Weights of a small transformer language model.
Size: 10 layers, width 192, MLP 512 GeGLU, vocabulary 7248, 4.85M parameters.
MLP neurons of a small language model. Each row is named by its layer, matrix (gate and up: input weights) and neuron, and shows model dimensions 0-191. Each number is 128 + 32 x the weight over its row's rms, rounded and kept within 0 to 255. Numbers have three digits each. A neuron's up and down rows have the sign that makes its largest values positive.
After each neuron's rows, "fires on" lists the tokens most often at its 100 highest values on Wikipedia text that the model never trained on; "fires after" lists the tokens most often just before its 100 highest values on Wikipedia text that the model never trained on.

L6.gate419:143064111173209172172125142082089148122136197123158148163095093163083134084105136143087187142155139130079140112093113134059113108107140151088149084136180171167123122172133076158149149115111113133122079078113109152109133167063102186072182141113114142155127195146128105081061096106106141157136123083144131153082116133162133130119140123195213170108080104188143158130166158121125089090159153115082150141150101126143124105204139085114155188136127155099135129122126108125102142083104082099110110173137151112118133135144161079101070108152129127123108179133163061154135158099095121120
L6.up419:112129117110162163108173211066186076172074167132168208108154178122138105119155144056174156096165092104089170159103129117125145158115149101111112068090136151092110112100072132103100066156086106125132136139137093152179161117144104153131144114140097065119091152123133150102140082132134097154122153060176096090104069148127126110114093080123179161144190145160187124173079137181159137114155164163128106077106110127140185144141183132123163136081128086103145116114161091068103159137140114145150157149178134071148126129146147116144098085184113083126112140171109143117165136095088147094
fires on: "==", ")\n\n", "\n\n"
fires after: ".\n\n", ")\n\n", "\n\n"

L6.gate410:157122099125096129176154119141078134190151108169096136160121139137076091097154134120156147163161125105105142141135170164072139097099095142113079067084165129157173124160134053153147099117156117111151111138126104162167154091133137136138156143160122151136117165103154128118075169132112129111115120151063111163086131120129139149087119150109125105203092133164179160170126121162181091157147066147157105099145093080163107095167086122165130137144135160062155176115104152121161107112112120030117069111065119208161136158165132078119152115165185114122089164087105083123138218208124119119
L6.up410:153149125115127110171204137192114155171106104170162095124110129147131136107130113122165106127125148102119209073145157139112148133117127120146104079058089141073175137136184108180104071132165048152148108143169132130186111101095137138113184096082139118143079110144132151186158115115153074117166143114074096183169096130096134173111090130142098130120100129185187116078099169115095134098170073116134107150137110094185113105174160114123169157128116148036155155171172158143138121185117153122135127173121150169128069174100175138131200141132178131088120158112122111110136131192116115114
fires on: "M", "-M"
fires after: " \"", " (", "==", "==\n"

L7.gate353:178123117146118152151180107108189124204170147158119162102094100081101133107118144154083155171160130159147129148212152105065122114118126138106081174122147073125105154132135127149131188139139156155099118118166120094111120099094165144126107050120073110107149163159141170113126088124139122129149121128075081144144139119137099153176100133104166172096125147131151166108114117172104156183125077098154098170086119104152122095164125152150219144096083150143192132123182073152150129133129109113129092173116170111145051062113102114139102170158159185149089149143165107087139178086212128182
L7.up353:193119084133102154148136121097178134205126170158124154114142094138137128136143138160086198175155042133164135101109151102115162144059161121144111115125136104110110124148161138098088161109118177111114156132119123115130158082066157154147153091115067100184086142134170130166145123161179129137166117151119079118132138164065153168165149125074091112045136107117163097153087117154105160106164065156152163133159142179103152119151100106200172116150084158157119182117137140171166131139132056130146141104036081094143100114136072163125125155143115132150147084139163151164191160131134159083
fires on: " The", "The", ","
fires after: ".", ".\n\n", "==\n", ").", " \"", ".\""

L6.gate94:137154110129144175164144140159189131140104114125103148192088125128120129071125160172153138170122112106144168097174137119066192151107112140091134080183168070086105165128159103148096100116122120174119131118109105145118132068092201142123165134161084155069147171095141068069104131083169131194064095129098076110107136121149142122140085163106149116150098178138168126170150061139116149105091162174098120145120131121161089139162184140122122172108100127141188101157201119151169149107085094103160098112169135114085141174108101129140086157150200136122156168140095136070177112086131081148
L6.up94:169148114139106118099133088187104093107156191078145130157141154125148121102107165074101131111086195118210083127090133091168120134089115117097140081096120121138092101143123135179098100144137130133106113150131161111087150105142142131102140114148098162114150102128147059177154155168122173121139172081100126050119113121148132065170140142108145079095089152067151077123117150121033153147103104132141141165098136080168144219104127130116136105193146131163176165132109155156122173058141139122128121095162098105159129108118128148167121179139079154099160147160173127133110093144099147245
fires on: "20", " ", "–", "00", " imp"
fires after: " ", ";", "04", " –", "–"

L6.gate471:128084107151165171087124094169178113145113121164124117129134128086116146095181143116066088139150152173103157097182127151105113143165062097152084175215135142141122142081110102110153087162112107124145134101135079193117137153087116123089083081083065142072129146127140089135167069083160092156132140098132088180135196129139147146125093125051157168142119132222111105139091115138150102149150075174148185146087151129124125143181111124136148143110091084137155139132128083138146134098177132151132106169096174114190139136131149115167158148158157129141175136120038129068130145083136155084
L6.up471:144130125064154185123159096133129115118114151090144127174122160119117122111213100124104130115123177136167172073186122100140122129178122150044100144119178122117037140124120118142193053137128092147112153168172104169071126172162144140068121120064165168071174145135169098115143127178152155137102143121113081113152119057108114089121114109106156110146113175156087202099142121153165134152141109170093126082035154093125121095142132162117164114104096144089117128147110099166108166113151107119130124163134177152161082082086161135142179135085094140068123141137146150102155093121092091139
fires on: "20", "–", "19"
fires after: " ", "–", "18", "22"

L6.gate347:119098139127079168103116179124165079162121154126109135106125076130141088135180108121110168184095123121179127129128054129111144101157091154074148151165144095119175096128081163126131094151107097144093086104101089145119177126086108141119147137127109175125128178126089056084186119033126148140061120082119142145097076032133168082107150130137172154200126107104154148138139131187083189181084153142118118122117134091113124201112133188125130139126091102139148182149106136164155127134103152110070103193150125120131090094126147119137142121146151140177159121195089129121121076105181110145
L6.up347:100102137141171124102087090137100170170147150129119122102119133170114105140122138129107116156174162185089122141143152136170047159135131097096067143085149101189132072050104101159086172141108073105108169073122185155093088208093082093148050132146143183059119100136157182133159089058108116159096142120123086159130114176129163124149094116133113115114095152133159081068175101172107125135105190103184143143155122151146122125124137145088127063159089111112132132135152099145155134138174142187157086120131178117168098104081138120204130179121160156087131140149129116114121120099127127097
fires on: " ", " —", " –", " -"
fires after: " |", " /", ";"

L6.gate313:128115126065109129137101103067111170199132120136138189151093114122058106126097082156104128111110119142129086132124077103134197177104100185127102148119081139117112219120133064127170135126124225163164112165140154098177185109114112113135187117110107167103189182096100102110130114124154149117121130112125168111119161132164131156149085128109176137173116094107144167130139150134119174155104095114085123128016126112131043098139140154159117117158139136133133155126127135172086127094072159151084150106085126115137116196139153071142140189116088143100127177170150068122119144132122156162
L6.up313:145097160160127130132115117110156131089149099184144092170095143171172174134143118116153192098072127122099124159133092162108096074113124178050171111095097147107104139110133142089150071094128147127122136142145116107133198137161111096186142141145162138139173147117085102139082158132165156182048111128131104156091169129205126130103143134023157094146096103088119199093173104095197182137156089164190138130134099120138080173098141145130089113158146107157132158082080120142140166127112068168093146153116135108076109116063140133139157093182123169165145124160133094124096096119151097149
fires on: "19", " st", "20", "18", "00"
fires after: " ", "–", " (", " cell"

L7.gate167:211131121169109098175101130110193136158160125092186133121127143140120090119177095148130160174162135194117139129201114198087154109077117113194120092106144137132121131153096167093134135112176206080157121135115120070110142089098142131132082118194106183162077174167113158145105155118096172084103156144206110191110103150134135142151206172096105134114138102110098140097092160171133137122104146189083096120102160078163085129124175121134162141094092144133124148132141180139161120139088124119093172060120137135137075095136132157130142143121170140216148150116126136110096155138119155123
L7.up167:177136120150095154111135096100094158173161142125111147165121128148131097094126162122074168134160136159141146178161141175118135127120117098156125093082160162083063158147119177158133136175108165140150111065171106157160165144172142123166167084109133092104031150132140107131153131194142126167087149097126120139098099135130121164164142137119146162080159141153128146127134121181124081134166142110110189098034149145114076075131122072083178204108155212132122149078155150124137132106074148078112146083073102048177074128182134124127143133162120087132137131133118115076113157109121147178
fires on: " ", " April", "ump", " January"
fires after: "|", " |", " ", " j"

L7.gate12:125128187188103148105109088094150153164140119192130187137102141104115074089155126129090125192110153181144118155135072126104103145133135085089135187142186130176092173094109139124159149100150166185065101139164131134094158143081108083196159098145091136083133169111122122082133100104163087082131122128115149162123171072123107115156148150168174171132085103170148114124155120135209151158080123108132109133112144100142194117145133137142137140105126090050167161153190103138121112087107180179085093139065180179152106155107110106166074169091158106129136125143097068109127153139148101149
L7.up12:097138174125108073148080110107082159071147120114150133180160071194110153129137147126142130130173146119085102100129104114153180057146162145161154112142171173105137093135103090123116144127157128113195137097134134158117088114155155126176110117081162139097111133099143144099160101121128101149107160112204138152160137154136121138130149146145088111117155055154095138087163114085155054088092145175167161085118099140087099075159178091124112149189129138167137135163140115088122099111133121139194156165097127108116182142090156127119078135117049128100055155087136141108019089193094141098
fires on: " the", "19", "ric", " am"
fires after: " ", " of", " to", " in", " cur", " In"

L4.gate87:176132081226137162120099058102107149097134113122096151173110137110115068126176157152123144165142167175056103114093148121092147163138144078120123136122165156125156142156170111150101090046090121170093101102141142125145132120136076148130128164090160128114056122116145109129096110127215124127138142127111095140082148157128072133060148109088120157154125133150098085186142129183165122128145093177147084089117120095146122083118093168119118186142122112103167169136204083125180098089083163119126090115098097096106159147124156108117171192163157156096168137158143105096108196169131097165
L4.up87:119145057152142066118149093137108076067091093112173120111118109153105083128140141164201109098140138176145115144103202132167132134051149205123083107114089094098169081156157123156113116142098044212112142150108131132124134130113184164106156085116125145085071135109124110160092107162137146126155183168116075131114110141112112121131061135163106126143063178134158113157116118091154094156128115138107163132152181120214128107087141163073143128130124175146110152193141106119142090127120144088112150112127155158120148147146184165165165146142138151058163197171144124121130075159115111127
fires on: "M"
fires after: " (", " \"", "==", "\n\n", "===", "==\n"

L4.gate89:172146170132149162132126121134120147147151108128045099130123151124146153130130132135162115133129140161163135115155070154173109094119119102114115157189174100171120077034120115121169143085144133135207131111112152161116159154119141137125101087152152190106092150124155079101191129103144120129097155103166041149089160062167164099122109140110182110138141135110143109123168209216129172181070177118088045152137118090136128116137146111097114139139100156088160150151150141151173088143054112069130107155132098176144124105070151087092096097116113166168127131103141085132159137153138070134
L4.up89:117109163136123164132076149145119163122092105150142061089094128145147158177137150199116146055170168108144152110197078135108136142174084088115119177103166107102146103088162095160155120086102127091196138109131152093102130105072150114121124088121137211126160123173161142119112131118167166131135147085166124130187078104096143077125135151126135086126125087074138113124180131096167125184116152095084081117092139052111127117136154156144137135129073132130159199150103164189170109121121056064120114071112149165061132142086074116136119089119122113143132089088131174123195125108153137108
fires on: " —", " Apps", " place", " |"
fires after: " |", " —", " /", "|", " the"

L4.gate433:136111147140177154181141084097133116172122119127165122191185178115152108119133078131115111131117123090137208212165134170151153097088130134140083067106142092095131161103188126092108083042149157108131138181164107109125086156136114147175166099092075165131131158129110146171131108076106129118106071097217194127121038093152137153084119135169090159097098107141122138135109125171149146072159154101128166095137101146173084129162150169093107101097146142166138142142074176106144131129122134148137139184093154119157086077146081145179149105138174166112132124127096131151155116185124128128
L4.up433:114181138093120096095149099178161089158118064117130104092154157088163097172126145089164153131112116137177143083148097173104180111132123136148143151145109070109102138130140113128134111194085116153134106096138083132188140110116137100101123120149110174096146164221142164160209110151062154115064183058093126174154140202124197124114075124159118183160139114120074160130117122166135121128073137099134111145095090068154122168081072130073090164115166151143133142088131105142148102055113147149135159123129107115138101107085110128121147146158154124157231167111128161112125117123107143155
fires on: " "
fires after: "|", " |", " G", " L"

L4.gate148:178103179137114163159172158143154135179103166122092162200116122112165093111204126084175107121143178153184143152072085108116130106080125130094160082120129115150203129137117186123120159112108168141061070170134066112052146146111172118122096133155171186114082162111171066124168109136098161116109100129166128157126162087095132121133107133100183109180129180186133163112143183163140119162098090143106095167119119151076136163095132125057114136157136174090154170172154131134143144103106147147107100149114133158136114151110094084168109151098092186150136129161104067102140140172153104144
L4.up148:155082148104121176140178169121190117153062154226095115130100167092154101119057132105124164140209141181156207121104080052135132114086138169116175080106122121186123132123171158116127112106122149138107093114118091111149169098142142054123114103139149177208079137089084098098138154155147098085102081160119118124123130074080181117093124132056152118142146137148152181117094143137185049143130156101117084104079072111130142143145139108117108136140119142111164160111137105134174150123129096131136117115126129155136056142082101122111179110129120173119170110095142141128152106094129115164
fires on: "===", "====", "\n\n", "ers", " GA"
fires after: " |\n\n", "-", "==\n\n", ")\n\n", ".\n\n"

L6.gate130:112120114107132180188102120150112201195126148152131132151102096090135120088162098140107157220154156134151135112151111190174145153125127071139072156154138139097089208113102107149197118115186148164150164091171154103092154135103166120089138128122097149060109158079102153095118105169166080157111101142108147162171141101108147164119109143138107144172085155121173155084115080125184167169122178152114090156035113075138111099148099145130118130097125139149115112107148089135159215090151097095118145147147128132188091152093115136111116211129194116122136143154120146143117140114097113171
L6.up130:163120085116156124119150140087122148071074185168101165145200155108112134130104182147091189126104154133088137139119117121070074104166089127124098137111172163166113124020071147104128088080137145170173089210096087105088118136154129176091106097158132124085076164125095086103165118155131100132134110080177108127176141095133115107130105105134116138111139121112086130088093151124117156152147074172089157113106040071198119143126144148094140200150107136161107107155127174092161110153136151165075129116098157053067144140105137113147102149102131116145141141151118082122134132097090104104
fires on: "19", "20", " ", "–"
fires after: " ", "|"

L7.gate499:122100129092099138129149120062167159110138122110118177186139186144068065109124091196110147142108169104153175163113113113088152086129051123094066157148127113196117115123098188116155081125154148157139129109126121132115108084165124113154119170145123137044136169100098143085118122153119090097073104129113132166139147116192113146161150138166188140152103121152137144116224115137091112178158082136142140133130109095158176164197102105126132188141135135109109117157128083190145158117106062125093066154103148146162130106154150085101116134159175146156109176106138123087171077090119096195
L7.up499:126125100143169121103098131130087125158152148123168165143085142148129122110153150098061170137160093108175078130185137139207173171094084122102120094095152152140124180122133085094166126103079155149131142160112132130159175095132137165095092124124247083114146102132160119107080134109122174160127112094112085123166107156111120146132121098152087122095099115103142097082111124096177113122143139065158094091089131121135082145112075127112101134097123126115184157124093080123084188057152129173081146120164163147112078153096132117158135227103116074079162170162083154087161080077151130101
fires on: "20", "19", "18"
fires after: "–", " ", " ("

L6.gate158:076099091152196115138107107088079131135183150126116108157063139134110134088095193151126099141134166095079161092162132109074150160120167111085103195140141144166117148154129077121118082135146076158117097138132118068128122078159137136153139111125087119108157134136122095165094129152159096126159120126082078087140170113184127149111116133105216108132124130163141106143174109150127157175125139134171112195134150093125140137226179112125146128110106127097140187081148068137193173109148140139077141099104126111078104120157102072153101200137115153074160199162102115094178097147167086145
L6.up158:091121133151142143158151144132179121124112135115104143177226177172168050072170163215173067136121149103112174152137134142116120126109091165147134132124093101168138078113110154107130088140121135124110174071151080156106156092142146155131136115137118144113099155133119053180162127128153161161106135127153166152106112098190156138080085167160213143085164127144120175130166130158122161153099134122121110114136100131158104152146141145118151116178120123114125190117136157179170162052119108121067127115078093131122062116173155162155100137135149182127143197162124098152187112120091047134
fires on: "20", "E", "O", "eg"
fires after: " ", " (", "–"

L6.gate202:106142123099074118128108138084155126114146079099142160086136176069115127127162118117142138151097128159210097130110104184134173173078101087136165160105152153136123111164065183142097116143076111122153129128133028100085135087126078120150102159143130166136120130176144141124158143146079146097087137165120149144118150087118126104162158109144135139192171153128105139164106177176122141202064133132096068152073091068166096112074163093119135114112175111117181198126110131191112070110103157158092134108114150100117069147179152157101105140092079162182150093152128137093121123083107086108
L6.up202:140102169115092153145122143143074151169156105138040141153134108177150128189108146136128089059185115118073172151123109118115121128135155141160103090184103161085147105149168109110159117178065158132138082079125095189145162136110106133122084109078127025092192105081121186132116084150135127095144099134193132141103084168116088098129123128123115138068095072148158142116121128107143061161171132140084140106112117213150061070153117113087076107102095136132098098113150144075107149103112100114172137151122076130114130117120108144144113128158144106159066095101148119082066120148124114113
fires on: " ", " Labour", " Republican", " Independent", "1", " Conservative"
fires after: "|", " |", " "

L6.gate165:125104150129158106148154100048155168151156056084126140167135103122076051128140158190170104125156100167173108129163082116079195122123078155093123183156172073170181159085115126118135175145089131140131153159102115159097159181144101170202130134178157135136161106131147169157116162122099148078130088112133102093142100131136112137170111118120165173101084154189088080152176145167148123123112109105133144136084150129129140119186121092136153084066160107140173186145099062146114191099127123178134137110130175205108126078117121095132164117103130130126172101101142121110145127186154140143
L6.up165:116115136147151146158169080102148099184149102149188131158143096100093089141171140115083065133152056153143119141129085087123133096106086103157122112127175145133132164152165101206126097137103155151151099111116073104097132085119112146163118100166162130115152142093117081141128138142197154077126124120140082135116096175100072110109104156125146158130062123197171111126149160085140141093135078101132175149151115144154098113143084141131131085085137166083165145156112115055077137164158057181155099128138178133144072163158175136134144189167065178163193095088146106078133110139190141147
fires on: "D", "S", "-D", "d", "-S"
fires after: " (", " \"", ".\n\n", "==", "==\n"

L7.gate448:146164110193103129151076065032140170151141161129142133092139099146114046089145080183119082154144119192086123121131106143122064148128142100095174118156156157138102118140133105137118117105141138197104121092114160135115204121092160140088184068118091111104112172114175143112149099131142147115166118099100077184152189123139138189142158122099164154166098119129166141132130112137136147154129107089116071122056086100177149145127174091119196224112133135068153117147187118121103098121089114144077122099131185123114142089167145113116088179158160112150141139120095135110140110107163102143
L7.up448:166121076131145122154052087152133178170155163118148125077161142133154132103142122157116100152183097095105069140090157175160136124135088141091160080154142173184172174117152138170150151165110141133117211077153153098107152106094164141070115134138097160140139181120094156129090103163170111123076133160142116154080144055108124158105171140152118085097110083160179151145136098106095156124136124085167132055114162103088162167092115117127124148145057119080128096151110102222149133147131148109147102120112090105166068078114132120155145132163088092071100081137090142068137119079137108158
fires on: "19", "18", "17", "14"
fires after: " ", " ("

L6.gate102:145145164162140158162098138110083045187147157151096121113142181114100105107147169137126100148132133104107148114109135112077168087096123090134105145135161138162165094121042126152116125111175211167091120120148125199080146175138137143105121084176079139130158143047127091041133074133121103115107098149121129131078162117140142089114157166119150152151098121120125128103109133176075151148080084104128063158058084096146115114177158121101136139107108131127143118183203152153191108156111123091107130098120109150164126134104157141160107169176150177151133106112138123058073152134198142171
L6.up102:125116099106153132143151152102107098194134142111180085132179094136135153139146139178155159118131109099119115118126124088140099114157169145077152093097099154132134137195081085177075112051107190159119119175120104129096118153120150128143170091141071135140137145152055063107107085159132095086085089143144168146137200152175195097124150072113121148139167107123139175097140118117162181073145075141185113127170086101177111153154140119117165180120097142186110096145144108133154123175133110130099172101155100144084119090112157152068158157168133115141103198173128119105170136154194173183
fires on: "==", "-", " on", "19", " released"
fires after: ".\n\n", " ", "\n", " was", " released"

L6.gate300:095165110131170166103158097136147121134100147087081120132111131141147111125157099198114099110125121080131132115215147146062156141093119059092059131151202114126089116103126134199113110151126156114166121161142103122124163163102102140117185099156102151079103137145130140145115068123157146185088122079097097132175105099191180132142133125116155131155113115096091112131149092142186139119113149079172096131062137149249153130145112113092227171080138128091176121135150068128142137128086112135127118102093125125092122209109060141139176167149146116100141130163134099103126105136112139145
L6.up300:085157113120137054124094133114109132100153091150104134124141111127177172099168118048158130125143164127129038107079116146148141135140110124168130080072154159133104112189092111107118107182166159138161128120080186153062129104167137130097133127071154116158116133155104138133115155162082106108116109104119110093124106147055090118202090159156129088156147089148165125085111082174094096153148130175080121131073180082105157121107149160191023114101111081109136116130136137131113121133092122093119088170171106131157131157094172124084139192163119070136083095068172164126122158096108125130
fires on: "20", "–", " ", "19", "amp"
fires after: " ", "|", "–"

L6.gate450:094140140123161172090191105115121105170103144109135150167176116191097099106102131115121082164117199105160106109121110092139135154118088156120092148140087060152104164080135117186142141173101126078142082107114142099116186073146098091195180092133116131066092177068067101111113083160167104133109110096081131144133122109121132179127138144120186113134095147138141156124155070115137153129116149093181120152115138151086131136230171147124168147124120142137100204159128143130186169127107135191112098103091133127152079161120114041141138137124152177102178121141068145086138146076118110118
L6.up450:093115111136160143085169082065116163151149116138129121156177174133124111134179097109119107124134119120166196171136102121106155129096120157106146131139109091120123097194148114178128097088152162137122109108164135106148144185151162104129186130138110153132145148096134127181152113166120113115087205115074130141129218115150160169106121089150210174107135184101096153178078163164155164097138100078145111108134109204134099160182166109096168100133166194098138160119143135169139125078109141145145146081074129100062089118147140075202146154139149178087175192155092122141136101121085129161
fires on: "20", "19"
fires after: " ", "–", " ("

L6.gate149:190110178092113127145192137143163089123079027126049087132111125173077126110203091189150078111082133113154186127149151111081159117090117075134117139181143082146083107129174120112100170154124132151184120128144059124155157155134172172102116052110071165115103167103101093146060133117123094152136122101144083148072101080192095094070114118140115133112149174129121101141147104138124158125104097182141163140088157120159153155121144176115125163114141108153187148143155096101172130109139105145112160153111177144131137091115147132111174139133167126106121108119167083155126149120140061148
L6.up149:141136140134114155095152126098112131126107131083167170110155065113182090102142091152073046148159071151131152117097134152178134121103174086171142090163121110143088116106161062124123134127160141150136141086140098104208112085125168148159119103159084134095114168102075097127111071103150160071139123121137161118030136139191098102105157090156118132133142140159133214125140124126097104160126116168112145130142125154177075113093090158107149117136143159136138150170163107164136149110128144134120116070112173198187146038176096115104129122090157164154148153112149107173098093076124068186
fires on: "C", "c", "D"
fires after: " (", " \"", "==", "\n\n"

L6.gate432:117139184141167176119098141116151116166137141154126141104142135147087110122172112156145070164103080130148124213163117139073124153078055126119133118127130141126159143110122130112131100165123151117167123103101112132132143130130173119146164128130103160120092159094186160189140094139171088167136110101157099143112153136129099143148152161114154255112119114163103192161118088131128158086141091056145125164110121139108139118134109134158116197055136130063199172145183092173159124091086121185154135150084202133099072120136129095161168194160140081146088154132114124116109112091183109103
L6.up432:175149118123135089148047173163100137123134149130154151125096069138166146137101098096160113089110122149100084165102125125159096144148109168095138169083137163184174097100110128080137151159195113130149077082100176094137130164160107133121111149100115198139113136102194113174029103120159114169107112160146108138175138114059094144086142159081118143098166122159203119097121074116123115127127137097165136124138144136125162095130132042199088153177161106070168131102114116224110089113134123125115139118131097146133126112113137123176138136166114079112097119088162157082101142139111085056
fires on: "19"
fires after: " ", " ("

L6.gate150:155134144074116161123166092120123147131115150160142165159086175106140102117127116142110085154126133124142131128171132144047120095134143113089124166156109138187101147120175156177125157130072182151096120143130034176138171208083168151160190154115140166109096129097063159160113143096112122122069154117098113152099118073168170122084114139070130176127076200139106153139135199169147143165139157069101136115119094091127086115164114167116141105072077128129142113138150062165184147137092068119136147146134192125131042141111113129118160129101171165129151088103155109120117127092132117181
L6.up150:122165099055158179160133117154136129149144098119143105127105079054128135100157056100089163165117093181137190095125108141131126060082147046187144139128082172148087147152120076104134112148145111106112126149159101068113114168141146114133128104069122154094137170152146128153106163185125148105119161066119125125179125180141186147160151105137102166183152094101175119123108163175184149143119134142148120095116178073066153128134078128119150099064131198172119093059170127133134145200106113099149136125147148111149150172089122152078166123123143149152127120131139127123140133097126174210
fires on: " ", " and", " |", " =\n\n"
fires after: " |", ",", " %", "|"

L4.gate22:140142185209127137154114176178108119200145176140099129063123086110131128212117123132106150171125170125096161117095064099160117131162069132143124154141116166147165182139132139138103184160099171107112096132192101159100092193149102109147123152162125187111142116130170099073137101042156101175141146144143157150125151120151158112122134154088178108145069104166150116114183105183167091102127119055144114154150129146166151145115102161089120138136177137096140152141166166112139126124104085080151142188079112140143132155119126120216133089186183163140164160128164128149168130149106099121
L4.up22:115143137103150130121183168083143102094076105086164125137101178134129106147169141129162074112116187112061205101133091084108134127114112119150122128113194076171090092164138109096131083161119135144153096210140088085173139141175043108098154127149091130158160164128095086118070115074098151117087120094142075158105135073158151105090129140054151075109120185134144148127119158138190099156119166140160111101091140141105151125127182167069119149074139118120120093097155069154108206122161106099126198163117095072113117145154106115097117092115080122115139107150120144107127098117095115148
fires on: "==", "°"
fires after: ".\n\n", " |\n\n", "\n\n"

L7.gate315:107078134086157184145099147133151071117141129148164122151074148158149095139140141154150128183107156135177120129178150151165111115047056082171123097103123115202115162099179242092127082120143116080139130118144144108157145111118165129134143127159117139138099133075179103143150146088176136136070114121094100153143109068092099087068117148130136090081115139122136068162103109159161168142089104107093145110090116099079075170122156104110142035156175120127119163131177153044151104140145128169144128144164096116146099167121120132108090099115075103152177125123153093103160175141105120115
L7.up315:162142087122114152178128064119064123131140099092069095161126157125123075144095086131157123093135161159127109091132174121173117083150140088089087156147175128161155072070129170096157176079151120105159072136146078132093086154180118143083192095107119171153135112109109110142181133089128075141121177185149188083124123111083119121125082108129128150084186160145122108083131130135093113153110097146152085080109115094108126160093116114107168109092162083154166117158199098091127155151129108116162105133111121106125152152114116179080237131158110099170149199131171082123126161121149100114
fires on: " |", " \"", " European", " at", "|"
fires after: " |", ".", "-", "|", ";", " |\n"

L7.gate370:187107123227161130074097152098156197087127172094155166120162121124078112106094190191085152137174116163087188110135064096129120138161094103162153099166158118126099134130148136128125138116135122179116044143154129133102200107125125076128126148113088157123158115188107124153114137128139166120128194166081173156112141107202150144096114101167157120105085166139134091123151100099183129069081200107163102124112122131187168137110131099167120120151128072116061098117101088135106049109097152102112119133091135144146126130118113096125129100080123187100119130080127124164090137114127093117
L7.up370:127148130164133128112092164144105196101110102185179187084094152031128093149100155093117070091172086167094196207138071076164141106167126157129163134146158108099087098117146075112128113124125131142153087089139127104074098145127117121127109135069130128160126109121150098131153151157140132116155124171107132154095073156082152112089103078127103122146152149068107136079142130171140190124152127111182102140090108169120156124033115119092126144087113144108116125065136120112157105144114144137134138166109131060108091152144125198175158054128080129109168112159086103191167120106104103127
fires on: " ", " B", " |", " ass"
fires after: " |", " of", " the"

L6.gate415:181110182096129143179054117086083153179148151083066153143091121182130105078117097177145097122159129110067093176046092159042136120133115102085154179123113131219172168135088082126071123095130186150113115074086136163155187148152172098104143120142132144187167119099093123116101140163129153164106229143123117160079152121155121170086136125126154155127119093111128124144186105126122120144092121085167098160120130115097123112170156102136159167151131112103123133150148112163137114128076137161101111081124144142111162082119143130107143146133179153117132142124139158118133150089160048125
L6.up415:085129152117161174132113126155106223181131146178110055117134084125085084145157108118117133151164091118084142093153096179110104113080120087132107122131122141138145190073128137148137118090148124100032114132181207067133205127091167152162174040106129182113088110130087136089080094190197107114159138127103131133142143089160149181136160131142111102156079091100153108110178134096105163130115077076112104184109092108141166092118097186144130130092100101132115125118161148147167102135131158142117104085145135110138093126104165161150199105121118154111110128153156086121155138126113154102
fires on: "19", " and", " "
fires after: " ", "–", ",", " m", "."